From a checkpoint of a small transformer trained on Wikipedia.
Size: 12 layers, width 640, 15 heads of 64, MLP 1728 SwiGLU, vocabulary 14046, 87.7M parameters.
Architecture: RMSNorm before each block, learned and rotary positions, untied embeddings.
Training: 1591M tokens, 8692 steps.
MLP neurons of a small language model. Each row is named by its layer, matrix (gate and up: input weights) and neuron, and shows model dimensions 176-431. Each number is 500 + 40 x the weight over its row's rms, rounded and kept within 0 to 999. Numbers have three digits each. A neuron's up and down rows have the sign that makes its largest values positive.
After each neuron's rows, "fires on" lists the tokens most often at its 100 highest values on Wikipedia text that the model never trained on.

L8.gate826:491497545502494495583487516507496520464488436519556472523505491456511510492574558466476522527525494502591554514470503487451631541456533446561483448496541512479556434518433486506481478513484402499480488472507449525539502499501483468548412467456482497537571507548525465519501470462527492490475529541559302479538480541511521462561507482530488514548527505534582497524469560501478497561501557453507478482512491427501505468522514507534529461503451491510569531497455444503471505455556555546487519460473486422501488492442435512533504543477455563490523495476509494502474558504495463460566434479468496425469461509569480540440578461540523491477525524531461460553558481530503471497490460462514506522516562458497492488492478428465491513454476478512551489475427484501532516582497480
L8.up826:455507472499534515505490437478525600486437446444528433458556568461453490443512527529582525522494481549490447498506537479472473508444517517548528496499470483461516457428489499510494468454466516499476502482488521409536520470509423449538502491500487462528493521575546536508579516533481475576478398532516450546505506486513582519558476478506487483564509465506509511503547518466513538520525513485426512494477502484465455446543452453473442483491459463521520517459509480509495460546493487472476536483475506484510547471553510538556484523510555469500484497485468529571501477495473559504493526510483495401510421504429521492556467567522514487600448491529426501437486571440522552557506501474522421540491567524468433510478551468472407491499491469448494473514518522485533487515507517
fires on: ",", " to", " \""

L3.gate1028:529538493604523460495421477479530386497536508400537492547543513504554540488438507486525417528529559457485581542488511408573568469478440522561503496481470534455519463546515445510442550468480440521506469446485475509529485496481442419466482441511579479497500521467541515492570509491478492533514504529599530476527438442567548549554464517460489501499494488463412516526504444470447533510501423468512509539486524532604468506490520476529457542553483496522561521579495450502487545490553517489501465535527545520467567462576426442506419522413552612520514548456485518483484483528432515516478458466485508462468471522482482515487531510516486496489547485458515498446462553480478513405494513462497481543470440526508500492534408532439427456515506560482513469533553412427438567462522483
L3.up1028:503461541523493492517506513535531475475489498491570550486448468481480554450408500512516527511438505526434527464487519568479436554496479497593528562386538466560504488462575482542537456576520414514399502530504515487478487466500436497529526465485507467479464477573420498451484542550489461504498536552453483513479513475532541489514503544531517539541553521473462483513530511533544469538523467566528545516501512476441532552478498536513512555501499476480517565572482549448507452510510436550465580439484512492545502529393473464464470459492459505478488513494529413455525439492384463453455509523535525509544473460503520442510535468445578480387459514575476533515501533506530498483560489488518574553488469496436504533532537482497502460491524513457545499475477497495544489512483570
fires on: " until", " since", "ath", "en", "am", " Since"

L8.gate775:550500493476469485545549499553444503485496552482594526433439507442491520552457494550481464488484478501515448504415522514466548486521441509445501564544470514489449484558524513559497490492605547558539571429473517605470469463502464559528470556542513462447449522515584490536476560506471551432553514475472498529436457502477479510510426543544471513481423510456509484567467453544492475537426561464598496483546451394558537478516574510470509483435510494524448558462520505532442509490534438478532460528451502533486559506491454454500530551493516503474526531457525534510491454578457496479473570500459452525502466470494543494510515467433554534465487465473528501529498542487483516529544485522456545492521508531497489496489479533483471508492491512501472520510483490511453545513533496
L8.up775:479474512488585475555557479514489499510456473455589459444534459559469488489533578505583496491535492540510467490464567551464482517498523554461472477428516538508423440564472474480486500474434450463549522540463496500516496505495511466535527542546528547426442457534571499515513526550519514463490458470454474466504512521480590510463484456540486436536503440524470528504474576512508548464507504422536549574524502447431470452456468490430520548517514548522533547542517425515492443505490483460492499487536512481537536427482487507547504524494546486473552501461500546395528528503504535457518492506532521560543462535379466380474494415445538472449473543510506435478585496492511593490511489502484510445512528440533431524480490420568471475481503481550524582525501449492471511516521437
fires on: " in", " of", " on", " from", " to"

L8.gate951:447459528493487466520546572512483447503487536434483439558513473527420493469501444475450492552515517453520565454514507452522452390433453516554462511468486463505402454490490508494507541473489531484501507444514505469523552507415561556488549483502515512504556502499494469542561492555486485426484519497523497497476498500512487524519447535517502485519483446438508537466455514519441534550455488523516452504513499496521493545482466521495492502535447479521521512405500508475521517414516509502540417468551536547510398477586496465509454433489497441539535457462488442462493433435490471511508502483486559541420481502610471534407551441502506495509549423507441463531481517528545543475528542551506513461511523498454447407491437501510469522542527479578468500499513484512540533553403505
L8.up951:513456477470462463492435516447522525496460465447523479504519547488522492496459462531578426459520495444538471457493439469479488499481553546506549491496528456517512461497515506523502495424495461587512478491523467429496496446472453485475601470532505503570579623554426501505493428453528473510551424497534515512507505473460525537541494382552468560570492536483519534479475540457463483470450545485495492542509499500569525521520437564452533470541438448496456488556480489522508454493465514483518467484501519476561504444544581477483495488521538424468501499546556577490451464464499561501503487566488507529493459403497494468452528430506476472534439498563447417457465447478530415539511471491487450563413540450505492485469513470496434476478461490581545470513530479426484509523462440
fires on: " ", " (", " from", ",", ".", " between"

L8.gate325:504495524535462510562490498532479445518493439505520490568484467491508434473455466555488517492505503455455506447513433488490546494565559495521564461539403516481479545518471457440546432560545457502495468574498465438539494494515536449475506528538503570566464551488453469462542471556480467478519513484475486415486422553480494541521499503381475468491520466480495531571526445445593449518493467549539457454540480568498538483510500531550510517557511537437592460511474491474446514455536492470442496536442562494529449551444532551525514504450449497486478482525512443518482545504457491464485460496472499485467504540523549446448558521576524491502456556536436504555447527394529527546463503517463515477471523577612467484470510533504550474527454463518457494482502582422519448500484541
L8.up325:501511581497534460478440528498413483493470538498419521490578460511561542491529449476494577581475501464463507535457481557418595546447435526434493432449553478419590523489442537523425542490540511526539519501500509497489520557510503481481498423509524526540472473491468511492476501452455564441512466476446473509531429433403529496549421524448414485504471452454547483520477494465542462436482537576528553521433495532507525500533511506472428433512479483496468501477437419553562571481477555514486469467448472479531509495425479515499532452476511508494494548461567513499505513557485496528473533562526501481556510477552524527496502436480479520527488532492528510481456502508466492512512516487487444434524514491461548443513511545510414473504585466492484571525531522538485430513483438
fires on: " the", "″N", "aged", "born", " born", "2"

L8.gate940:514495500489514552527560493553498548447492535494457572473514483491541517531474509508439505391504440493472419531455502462502523534542416492495475485465528462473466482475537513574532492482558509505542515488484536462538505519419444524452543550529528523497444515477499547572510436487509496520525511520501508488517563464481528566503522548539543493457482506536494527482554452520503509559496489547458572465569441475475533490461453502518554464531503446531507462513487604538540482425481528531480407501532488550541517585526565430543557511517452550566516527564407569511508489448467487433479500486476526560484502489527468448592515490526522515492527527487496461545544472521487485501504493457546494496513498394448469466498465561438529561519426471518508468486506521475513531518503462
L8.up940:546466502509447457496558509502443529459497490506531491417469519493486442430443572522491502559532429444482498494499517562468464515495479587521511465480498560469461450504583492437499381495457467446427446551597527537514533509515479455474450513542485513541556503566502546546521472555444452457470564459515539465509527527491491562482496506454540469527572547549461478513497509509516471498524479551485456530501443445482456486495500489501469487477527510512495447512473454495497500538444487491550491440508367481468440525494471512517499449557461525432491451459565485449562456522498503553444499568423416403595495534433494510446476482491448486531465475487515491429486525497501533441550459516576531511529564458507422498461480451491487529478437495530500522513497536432530579501569529
fires on: " by", " of", ",", " from", ":", " a"

L2.gate706:509504552498448439544496496528507514497517423451548464562514443494534457522553456529472496487490519476400499428481487536368531462530526461487538482541453515491505470585468515464539509511506537510551527453540525447567466526470487477503507544411521524527459504543552520437515491520481503489483457498499567514515485574508453532407502463497504495447459511524527521468601502453486524529505508392480526422493458483448532525513521452449515506491477463497519490490512541497452457463573518406536418494597516383457517515441489456478493480538491486436465485502453511506471512520525484462490469497581492488492506441495470501400495463505475504444534485471499444534600457529487500546498489524503455491464489448482469497463545506498475509494485529484506473430520498495541487470487492
L2.up706:487447569486520446513497502461541497504498502444539523572491487544546511523508547474461523534523482526407534455529441566394548457481558469495520511598466528423504477474507509491508404495588521498479512473537493469508514510445521417501534484488541501472477475511586532476496499509464510534485523442506509526507561513407469546568499456518460481506483463568519539518547509482454476501451484561488510480575447509480559532507470457455515468431515460493532475485497494534489488387533540466549483487600542446475504561512535478496578441584514442459471499551546532523527527462484505526503478491557544455528446437450448521499440495438444560447481483479381428555527489511524492494439468452522442520504459485473498521480553466554476565516529494487532450474500503497526466496487501
fires on: "ov", " International", "á", "ó", "See", " Actor"

L2.gate265:487581540484469484427423447428455452501497475565509545571494472426509495467487518491517507515442457510478551489491536500466405550527463486504460501519496518548494508454393514528511471475598435439509512423587486504472458471439515456596470512537483552515565465504513466436455589459471520501450510566495422519558554567500498505528564512541480455559470469463470476529526547497520537464457412545555594470536505531423440544495464528483546485530477520524520510476507518474483528546490523489543507477466522514479536485496416404557509450493496491535520551441496510446500505487532485460443547568537589479513520517428424535535534503562522538497516422413454532567518423460477487498529527486524470478571459453514521541463454495552402484449510478486549562503585513467556461538467498
L2.up265:501542415410524470455571493436442467470485477515552529564473467541464468513501517489468496476471413511504477485527497470561513484533473515553467520516560558523526521570493504480480478445450440489473497487443445487522495556512409511537493575512499496494522442446535509435483540494528468492451513404500448525552582464559528467467538541524502447511464492530531486484447506465455459504491467552503464486470477445525465523520500516404540479530550452558526437453498463525579521450490512540558492386499544510501415511477535475492499509493583505497495483568467577511497461526589507421511496523520475503535500481497513474524472491483440535532512469512510541560465488530514488530508503449455514523530435531386522550423553396518531489487517441555460523416510457451494530491528524
fires on: "ass", " just", " mass", " bass", " long"

L3.gate1440:433582432534445464493465463415470514509564451490533539464511430524454450501465555455586491473564523475489522560506391504489586490512509514471556438509487578544527452476503411434540511510490425531491478449475509501497516545465495517504535496548533438497478447545503466491516472512512537470520507499494486443440474553451541562485492435477459488469541411532447527478481525504540497517526535527519516441506558476467535440453480449468539510487524534539431481559517492514572534561544485499521541528439574507397550553546479487519427534611461554552508462503450549504494481517424532492518489562515519546507558520489485503562487508509530598472491484516492578556511573505483542526581479551534424529493469460419498557605554429450555504514559502491493484503497461527540448407461531
L3.up1440:500477590478513535498568509466459468478507405481469563487452531449491560547446531490521473539506450537546538445404527449452527526478490528504487490529425428502449429525514505509505438484461486559556476500512443563483517440506499562422466556530560538502526444487495424506518481453468545538552498520419490488522482533503474515513487547504486572478496560513547474475519492565479503555497495548483535494567486448495525516472501519514514522462504486474456584590466488448533566479538499488479554514477549550508505466476471484465461470478480555528504549485542466475527452516519479493483547558535605527505491455452582521515446485602557509475484493469548518554496541518546478498556507519538545499452486583537527545533538473468507519556470512480555447494452470425526548508468568
fires on: " and", " until", " then", "{\\", ";\n", " since"

L2.gate1174:546519504576563471536536518495416542523547478465547453464461509433516481506597484478482638535464507511493536519507524454509459462531578521462480497511431504527436472474475554527481434498466481547477435476502527545503524445500504533545510453435473513475493503542501494456507518521498454466520488502482466513551534530455511506471458510481512442555448492523427506483503386475539464507438477509565471484468444481446480522549489522474606513499488470522515510449533430477462487487486472435514497478435525534552523510479526441465515474513471425507469448438499387485500493451531558467442478454552582460451453486540489442498441449512535531493484450540565454531504490518498488492455526463405447564577505527432537570502469510482485555570561460443480531479520512537469509520468487
L2.up1174:448498482535412511598603485468441473517551551492483543556497577449548524498505506510486538493507490518457518498547438487557509503503574483478484558453462486596497473480503529527424481459452465493454495442531549504530580485557483555502581541473476550518531515533542509454436518481524521503488449488442456542522507512444482502489500479467491505520458556529456488428524452467515483546434481574529537495447398471511472501501560419467510556471496513499447450481502485549512443430508396485548478485494491498562537481470486572485479536440454462436482470588526532476540450459517502453485489502519621480495455434498515525533453521562486424454505480460570445506404484437509468586525519594442419535496494523509546577502438499464499527581503498510523488473536465624434522424534521
fires on: " off", " int", " Lic", " prop", " mar"

L3.gate39:518509498515560463544513475458558538573477550511482505502574488470479480489516533522523497496452504534468506584464537525561472547508513475492525479498525498455531509519511475513439501474476453528507554489486474515358514389454492462572494565555531458591534496512568527493521485428504453570497502495529484496478477491555527453497525492459465417517492554467517469427544470536475527512455550530469553516497583401544438505569414463544524467526493484528564505459468536504570475512515496549586467513495495517533518543483584514524488540495488550544543454490558507567508420425544619502598527464518547477510490471497529482511490536486493441473478465484408489527487506471474492510486474548492493489452528560525548523420458429547578474457505506480539480467472546560504533500483476
L3.up39:440541587526534511481497423502467503413506453549492507443457528512563540445510484474543488487550486538523489472458483578511557468533539503472505499489493499501527501525463496509453471519535487542454508524515537490466466473507446526549516522471510468449551435486438522485483497514571528510488483539519447476500436458569453492493511490470461513499601565493506452508481546460494555487470546564473558506472504472510538517472475474556504509529532515473536454599481490555480525480516492553455474502468511532528478510447469443476443558445500484503443511502541495495468474519517456518481538522512550420482509542533541473491507450576547507534447477436445510549462479513530456491527506627511508453485458500474503591517520456557501490515434577476498449502530538517466500514520519
fires on: " W", " L", "L", "uss", " l"

L2.gate845:465533472463522429528506498484530506571496435563518573487439550552454500507560500537507484499443524507457481426528571497508486506496492565420528522491498557530481442488534505511517445542573486502504503458495530485544513424512558544398546513476514537470497453517483505516470413461447529481510443502580518552563534467531498494507497492486638475575506526591487494507502490482456509459523602485461542502454513548455507466507524574500486390523508448443429553515451543538532496486513450517487453453478511486495410493499467498590602479449468480518469438469538492485525526575468529467517474509559447565536488511507441581487519467473551470541514526488518459447522482544462494571489442451526473522592537493495570508507527478551503449502528533544504479502450518484473516532487583
L2.up845:529490541472487506540541454480565520517555486553490421542527554464555435465548453548490504496513534464517466477528523534505515565499612528494545435485425537455529508519536488503486458456502526523436503521519504470525495533509529500497527514514523535473527529483428550453408529502580468525522518469504524494493518427515487484495491466485502496547521448486449483489511530515478448514483508494487602464549507489492495488512514508482508488470493538505537490526498493500496528489507568519521442508454444512462445395544499595568443524547587510531505431575460405504473498525498543509567544436440522537492479561425484534528492455461502479505473521463467493542425505515496383443514535512441511513555567504494574567587403489500573508553472432430426479479475456464511559532541463
fires on: "\n\n", ":", ":\n\n", ".\n\n", " but", ",\n"

L8.gate926:502475460504489510516478509440418503478470457525525501581496538549496482533572499529546538493486450464510475521478489491427532568543539517542603488463500556541498497510474556445485422519500521483550488440479510448485497416433493499532515546498470543532439517466522478476511462531597495473539521460490486493478486460557469553595541505466466549503475515462448459499509454497451552490503455586458479502582499511548495533460517477520553496540482500563480479478465506534536505507535487532504561476522530532461437470515500513481564509578567442539536575505464504560477509517507517496499486461521501480408488518464471500512578524501462544527480441456522498493501509513501436542393519482490478475444454554485520476534534570482543455448501589509486518502569509455517508427489547
L8.up926:513506476465472527460479545484480441550554432515526529466453492510561420542510515507480468439558560478431494525509551461510526484505485506464516443498503482539478502530514456481515476510466466491502522545527535576480526561508503497450542473518476456487493522492566456537498456521531493557492551566514463585554455493528511517522530521477523524427480472465475527531502503442562448522461491566476452431431483575514512515479514454466541504548523595535518403545447542472498546476476535549476485524499533536417477476486494492508449576580386549498515570532418502531488519611530501545385478503574575498521570485510509533500583509453553569479495520507544514550543541442534480512461525494451403567534492487513478489504530455530409450445536566485486529449515518495566476484484494
fires on: "200", "199", "0", " "

L3.gate7:508523597528566424497455531511488461533454495507498493503481511459412485528504523434554552528537528439532443441447581506568484468470495446567471503517476515541430464437495503520482520514519458558509463515466543463483528503536529498582467474491574502568441599570557561563509465494456497558522539436458448476516486525484474544526546554471537503505472553538436527445534509463455382553510489505451576454446514422517452550492582385483518510552497516472496472513471463493553453541469510440513451562430516481496466543495424592448544500459558517456384475511540487466477466475568498550565429498558515494467551550487510474508450541514470483483476448487500574491518468471483521495537492549521462449562545465473493522534480499521438538578535484441564508557580435478507468534487477
L3.up7:498504464524493509497475556532575514466502514490429497528504493500432474507482414546508558508477506470471477511444512419529502482519492546549460521525559437511494480545470515454511491465503466518505486528472419413492464508530478440525539514499421536455596525509461473516475555427493510528476500497427484502499612542542489465465540561529558484477513484484485515554499553524492429579488514547490542437437569459506506491466568422536457479493496511489451520508531433471507454449476525490422521536458500457450545531391490583475519477513482510524501482489501472544473484506555575489546478519569508489550550469499486514521522478599405397465478510421460432462540509477461478584396530479502518500527458413509519505506600490536528491476507567453503532486437417502484493413494541
fires on: " National", " special", " state", " national", " Special", " public"

L3.gate645:489484509507572411514508527439444466498469476480438446481518507432502464519531509510477515475503513480491481518493534445536527532485503481507563507514439606525482511513500478539562507480553525458482473447551559502507460558488515526450591458456515366491521568467525525461546641493492469451505426507451457488424471513510532508467556461454522520437549483559583483445501522497545532490487488466495539462432543524491555477520495555502450497472461535474416530460487510526575530455562539438470495435489513489460529534512499490519537526514560512416460437529485481488515483516537418457426506498506540466519488496472546485516512541604530492534500508482529408573432382450466447543503459495504486494452504419502517556520496463511449522506479444485545562498510539513598508528419567
L3.up645:452414512484509461521432498496491495450514513538426431459519495520484493539485455548506434481531458506495492560520554379456528524431531510510524510508481455532417536578539576461503572565542470449534483542548480405477492483496509560444515474600470518501530415430487550524533530408420495527515507533489503482586533558465464510483601496521537549478515451557469450511542494490478507406449512616510502499532540483543508499587553512471502500514569558469565459443450532549546470576479477550491513392541515461500516508456579499449497472540427474573547539483480405487533470460529491481501464435431453536480481545439508511493490474497512522500436531497519455507472485514534518519451550526545544465522526460477386478499501494490498569486569419430563564523534518426488455543442506
fires on: " =\n\n", "\n\n", "===\n\n", ")\n\n", " ===\n\n", "\n"

L3.gate800:526496539524476538389459534464481507472503435457438483540576455509538484514589440533551515519482567562501494512439475517487555460514553499474497557502510411441512487472486558541515502466417474463521521454454469448438429513501431546514483439506545540467453540470495524527537481483501499500398514559460433419491416548433512486448499558519563483490582515467519537502545471568554535483475498529484481431512464394459507527473497511480436466529479516540561560539550538496477555528480505460453460490486432520557494517553488515478450518469470501502438472510524501458450439535503508571430517482483530431471527459513501448538467525440580577393477489515520538591484543560457445558497487476412504539527484439497518515514557544533542414521485418500554536476515509520512543574444416
L3.up800:503516441510427538514429488444526459462481434540487479558557503538477476541558540571461479563537477465477512513511497485476371502561541501495550490513509438496509477496541554416536562519453472513582559466456450504466460537495482510563463465536491518499527461453479484443535507543476459470542525511572421563506501441468502440488435509475472577475507481474543552492543530512523558358517515523519493479505480507516511514511561463467418486552601573537528506495576537619462424492497547559374519523490482572489520492434454583464484449560549460519565567504492533513518493526515542529475528494543505557509485466528524517452461518516524472468495453533430528526519541486440525478500467509445455512531523461546510519535516493507455451558514544521508469549533452561566530475502445
fires on: "O", " o", " O"

L2.gate476:509461493487493507457469546556544563505449492514507516481536523493553533496509476513495517521495478499504435511537522508563547508511498519468476555459465487520469414488428524469525491535465537439552492494509402593488402425500548512511507480591534457550571554438523475492502512467394462568511529482492548549530525520525493445563540533465416473443582486450478514532446496499538566452448482599481437550524543511467506528561476469456538501473510551533490551502517523501440474557445512425524483526516516486550575475518493537526465432439429531563494513457527518505476477490522578546510521484445409470456507508477512494529480523463487499538509515398494531506478506560420563518531507513542491464529451425506557418448509550528509391533559538504469494515484486471467490453517503
L2.up476:501497536519535525545421485546443482559507481520500597457487498513567600495506483434437505499546505505519551480476469432569470524501505452597488445501483536485505450485496454483479527489552482506463500432494506537491493472561487542501440484572548407508536493484516490475594541479461452516546510526493489423499449414548527484543485559472497528470501455466587497513541508467453511414491578482579529469461524502425540565440476504424542473500483573481459455495577528502484533499429562497504508497460531488513503491523409456549545393504539505588550495399542532517557533469520564543492529485562501476491468493553484523494507458561499461496397478516496472536496548501459522516406477498514531505529559460488605446489465529597499448547492489553476492527577487585463461580497543
fires on: " Sw", " William", " Wall", " van", " Bull", "uck"

L2.gate1558:514526475469485505507532499519504538471467422439518548496547505534495584433547522531552500554508548476581543557452500507546538467512473596439522443483522471549505545508511573465518511511489537453495424530474438487549420575498452550516497488417509455544467530530460590494506413434499513465436495524511519507592482458534494517475524515502489529512510462488476464507572495500498493431496544537462426471567494497522519519474562412548480489497536482537499518539490475542541497536449515520448480537552500515495546512515525517546473505478551466519532470482393417483459517461529553511518497438527377450514516502464534451436519454456514496455526502562461553521528567503485448524498494487511505539469519440554522433515512553485448511522519547514524508471515563487496484486498494
L2.up1558:504517517508512544507510532500547465561463474488549464409484514600477541483483502544483502540551501513497471444581519538574502453529488495481510476491508447472499573540472532444565492511518533469505494513516482499553436485468481539548474542423549423478506442465520547538439458490448529536463485538508515571549506489486476558495507502530510470584527470470490446560451521497434464501472496498490475528493470520514511472517481384495502481509496501581505440516545520522519444551501519454430459439471446484469505503474492530533459557508574446518549532524412462486442459513471520497476483496464490490499508507493495517482434497546499542538484529540507511456482481475447542495401480479553476509535457431561531462493586502505394485492483555461570459480451553433488468470472484
fires on: " no", "ko", " o", " Te", "ide", " No"

L8.gate439:531427474478488496450508523530504454483526459570539489486489509475435438475515483488449499452462578470595490476494528444500531499525529519520515518542543553460453540431546564474507480535424490431532491469482505510442518575531465523498528482489439576456493562559533475559449432531506483559555533453563535554504520501520532482500502437483516536445547505497486480499480481488496478525574497429569524551368537539505548486466483482539504459514413566518551547422529598499516515484459443453544464508525476457501518454493503509534535500510550487486411549561515446529558532533402513497527536474451441499431453462515609481509576529494533457470456473560419593442483514539491519465498488549458505450478578507495462534513536508509472466505502532531510530467500531464599486465562495
L8.up439:488462510542477458507515496511460526512500503583529501524508467427465461430502500483455488433415527456556498503539500469501514535489473454545515539459475524447462495468505536456536513487516464461535511504510447556443590604503506509534517481512446532432577488484440519501481427480557560545587509434530536550441487535463543501497482485542550512454444527516435483485429531456427434509513502507472489526421580476473527427505453536561515500447459547513554506465494567548570510478521461493549461573504457479514448480495487457546598529470575476452471519513547492561486505509390508453526492596516472491508458426499516426516535475463518503450483437517449555430465530465450501460490477524523557523516528538501474517533455518523490467488438525577470479471440560554495504554481546
fires on: " ", "–", "3", "13"

L2.gate1224:472554523450471509515544466443557500498462535506578487521491480437535447542517522476410519439495473504533473568503483572483479534524492467486523528551527455448487502427474489537496585563519513522483476530516511519494445494526477548496486496484529499475505473499513513525532509477537499505532558523472441535425487522596460460508513400485535508487542471508491504531533496443482509492550506504473487512430513536542508506559557521494518485477480529469484562513505475557559454504456474497495457448471471556485468545552534506477460461548538540481487503478468471494491505460497580463427550526503484558477448517541491495434468467559545483481498427517464527503519497473515478509479518533461536484497497466479546501464523558526504426498524496524517451493526475507481534565481564
L2.up1224:479465557508413478496479444486519435496455469538523517559428585472477414466447432530448545532527484495481491534525513492480491549439525546438496481527567495494504459502508526514454521501479519468474474464481506441473487467542460545492499496436627458510498458424504502459505516431526474504469524493457399447408487585453446509536488449496506471541448495495481543593562495519460611409507531529440544556497472478527500577510571471519519493539489530520481461496495493539531436471548490479509458491587560505409475519488515527548472516507481493441493422495543489462526455493551542544519517453470483515479578402526457461501522521491542538391492532560562507499543502485470472455472464490458482497482535503464503522483595520494490510489516491495506497386500416506468490529506555
fires on: " July", " October", " November", " December"

L8.gate478:468449531588494542526550436427513475462482541500481562487485534529548504527457535494520493515409462428515446493554507521541513549430538571587508599477558536546468529506501439565527445491498474482575465479499457475515472478543509466539449381482561513532531475528542513491520538501565512455557515545439572491478496448446431498524473513534465497491529536494533501517452499477468557458483526605519579544621478462497519536491518430465522491461594542515447492457500472420560507544523563554477443535457546524517466482555456453598402504529540458515441555579549448597509554507513479460519533516506440527516555455576517446523490526505478461501512469506518548510524439504448457492466541512504530586447481499500453563478411507506467455553494533471540433442583488483463499429480512
L8.up478:555519501492498445484548545455565452591505473534478508463469474544449506546495528405515494480447536556510467508491549467470486519520486505534534441514440565502533536547544462451532454536499535524507519504546547518471511524535553457487543472505490447514511489508501504429553563535560550558493567522432537469506463565455513482494465543530481535578470486542473514540477545441524540506510516489522484475529499526528420553429465468489553510429520447490478488514533529466491620500540510536462479507511493520521460500548439457522495440557520469541510485472541613525468487416532540408517519506558510529509525488484504530485513510517508532491482413510468556519538548480536478481500500531557527534600486524561558525463485451448570489539538560541522520437528507454467425511437446
fires on: " the", " a", "0", " ", " The"

L2.gate97:493512493479487434479492535445494533493508548517476493489498501465517470511514471515504480537473420552533547443465516579442476489483560472513494485522455490479446500512441508478427536518536523487441447486507525529504551469566507505545453582502481442525566563503528531502418557530452494439515478498519578512521540475543512540567502496470485500464555519487459557437489535451453457512518491543513480406570520538512574406564506546467479467559543511467465514452513515458520410489523460465464491466449511477466505456417515555570573513530515481499467510506510514471451504521481446451493522390487499499428467481483493467474515509518451582542522520457539506503510390478438472521559545458470401473523467446489574447551462457538495461579551523530479476526492465520541462485554487
L2.up97:485426470529548519485485541500514541469458505512506429464504518496532521591450488568519533525436501571480485458430499474512447484445501533509527486511461525561434491526447543537478488550566516505525509511555551496555545516508486521533479517549482454563563576502452492453502545435440508478560509460510540458557516518444456479523538447484509516587543514491468501517561537471428537505536546522478485513517487568482539523434540523458485504514522456531474471505545506488525474498468457468482521563497519417556479493508576482523532507540417481580471524505536524539557533593432446474481502584428520468516481539489512462528520463475510613504513477512548525537504442493523516509478525499539461501545505465514545444527472446536546492528523503532504431520519433544327429508501536
fires on: "\n\n", ".\n\n", ")\n\n", " =\n\n", " |\n\n"

L8.gate1643:575505592488491527471543530499489429487508540540547515462490459497437477537456553519565450532493376461556546470511507544559583511415573479567525569407497425465496487470488526538485531447490475509475569524512505511425523521474464523529535459496512503438560502493476456489455459512514575450490509529538438491502461481484439490458511479491563547595461504537561475516474499456458454527529496455558503489587513489508470497515535401448442543516510489497522502521523496438485471494472567546481466482458446434484445459491477512530500464565442537444533520509499449512502452486444424569483520492486485488468407571515482560516497487574544471507439444404482493465446443489528550522469433479546450397556527536459475460469462476508457427497520554577538453537488516538500551562548580
L8.up1643:535448502497541526480467526493610508549470495528480559510536586506459504532551483514445547516572537471473452531465482517493512502524540483491539581532479511493478553479485473564423495484510429476463544459495573511547516577470421509544555500564555474579536407536493483535558485482464409542509452493503480555529517570531471438524523377484482504469518542454542454460452505541576549544524481531465496544510506510513486510550532554537476508494516490495451514542474474496446522506496515555589514468563521512540473480460541497482486401525557463514497501498507578554461508472526458473418511481510533460539479534524480465505511532511535537451535555519566506446560498536478564522450500505510500569440515467539484518479503521577452453497470495526503471543503533444418483521479516
fires on: ",", " New"

L8.gate102:521497500525554485522530532558488525474475442483454479486458465465469472592469519477543515483492480516458464529542536518513604580460538572508464418470481499464490432501510409535536500477457520495509521543468506556434565474494448503588520451537562557471510492518526468478502523534563486520556440486501512556506480514475592510475425547471470536545506467510509477577474498523437482546418500515529488458432537483476462538453557485507512484449494538520506481439550490550439471504481515497467481496520532475524499513411544513504480537493411552472528495512518479479508535464554495504472550495519451457543490548449541522493504538440614482556487514464555535529512510529466568506496478546626504578467466478546501506493527503429573546509496492552535474538501490497528505435516528
L8.up102:544545532475580490551474485487470469561518428555451496510496410564486505491551489503455556427547561478492547466513478536482474524534432527533511481469567434482480477483504491522444522453508489510518557479429480440495534474470544495475603466500469448497415475538462459523470530500497487444454470534420448465558461606420521527518457504440429500453517541542459532425431474488580572454428542495523433539519486417454507521492536528466544561514539512517469439490468495516502539526460477521496482500514543522487512475518520479528444508484476530468459486550582524524563479529488450460503448533528397492575545462477488495416524514482474460470510508498472481489452532543524480424504461557546391464538435460496496514484528540488453474472499495497518585460496560530532495576508503
fires on: "L", "l", "-l", " Cl", " Cal"

L8.gate163:491457537542455497434551444501427504468508539525479542518494486492548511505561494563513469515446506584520505511419507535508489472407487516537527481490478452483519498522498534508488530526484497545579508442493496520482480484503440553502508391533508485442516473511482502430487463510502569539480502530544498486485573459486539421533466521550522484505453463479481506450507463560506485564481462496499446433515538488496497514511499499509502538487518482568495484502505573490520447579535493483509504491533474476440582438489526495501489482463449463510472577560505538527606474487466442440478519502438487508438474469412538569489487523487484516479537481462482463585484573463423514483454524447443475511465469441539480592534545527585494550532493552530559490511494474512544501512502482
L8.up163:463437502377575481452409460518510508519501472540500514520571456496495542462443444456502494473544515489474515475530496481488522452549471523572502464469534444450520518486565558540491513579492480489561475453495454507523476545550557484548507482490523490417541470553507508520491520403528448461589471516536509505454515510584525532515454527456496462591539441566526567501520479497397526494540398476546546530402546516546481477499491485520512443455477558512490435516463485629487474532508527498502519538476484542508532472473484509552518550555508531458496431513558511547530563536530459401486502565423515531515480467479546522481507450454450499504524478508434515417450480473485592551478526443448459498498467516591404583485461471546475490502527514510459448470532529482554530596526516
fires on: " ", "3", "7", "13"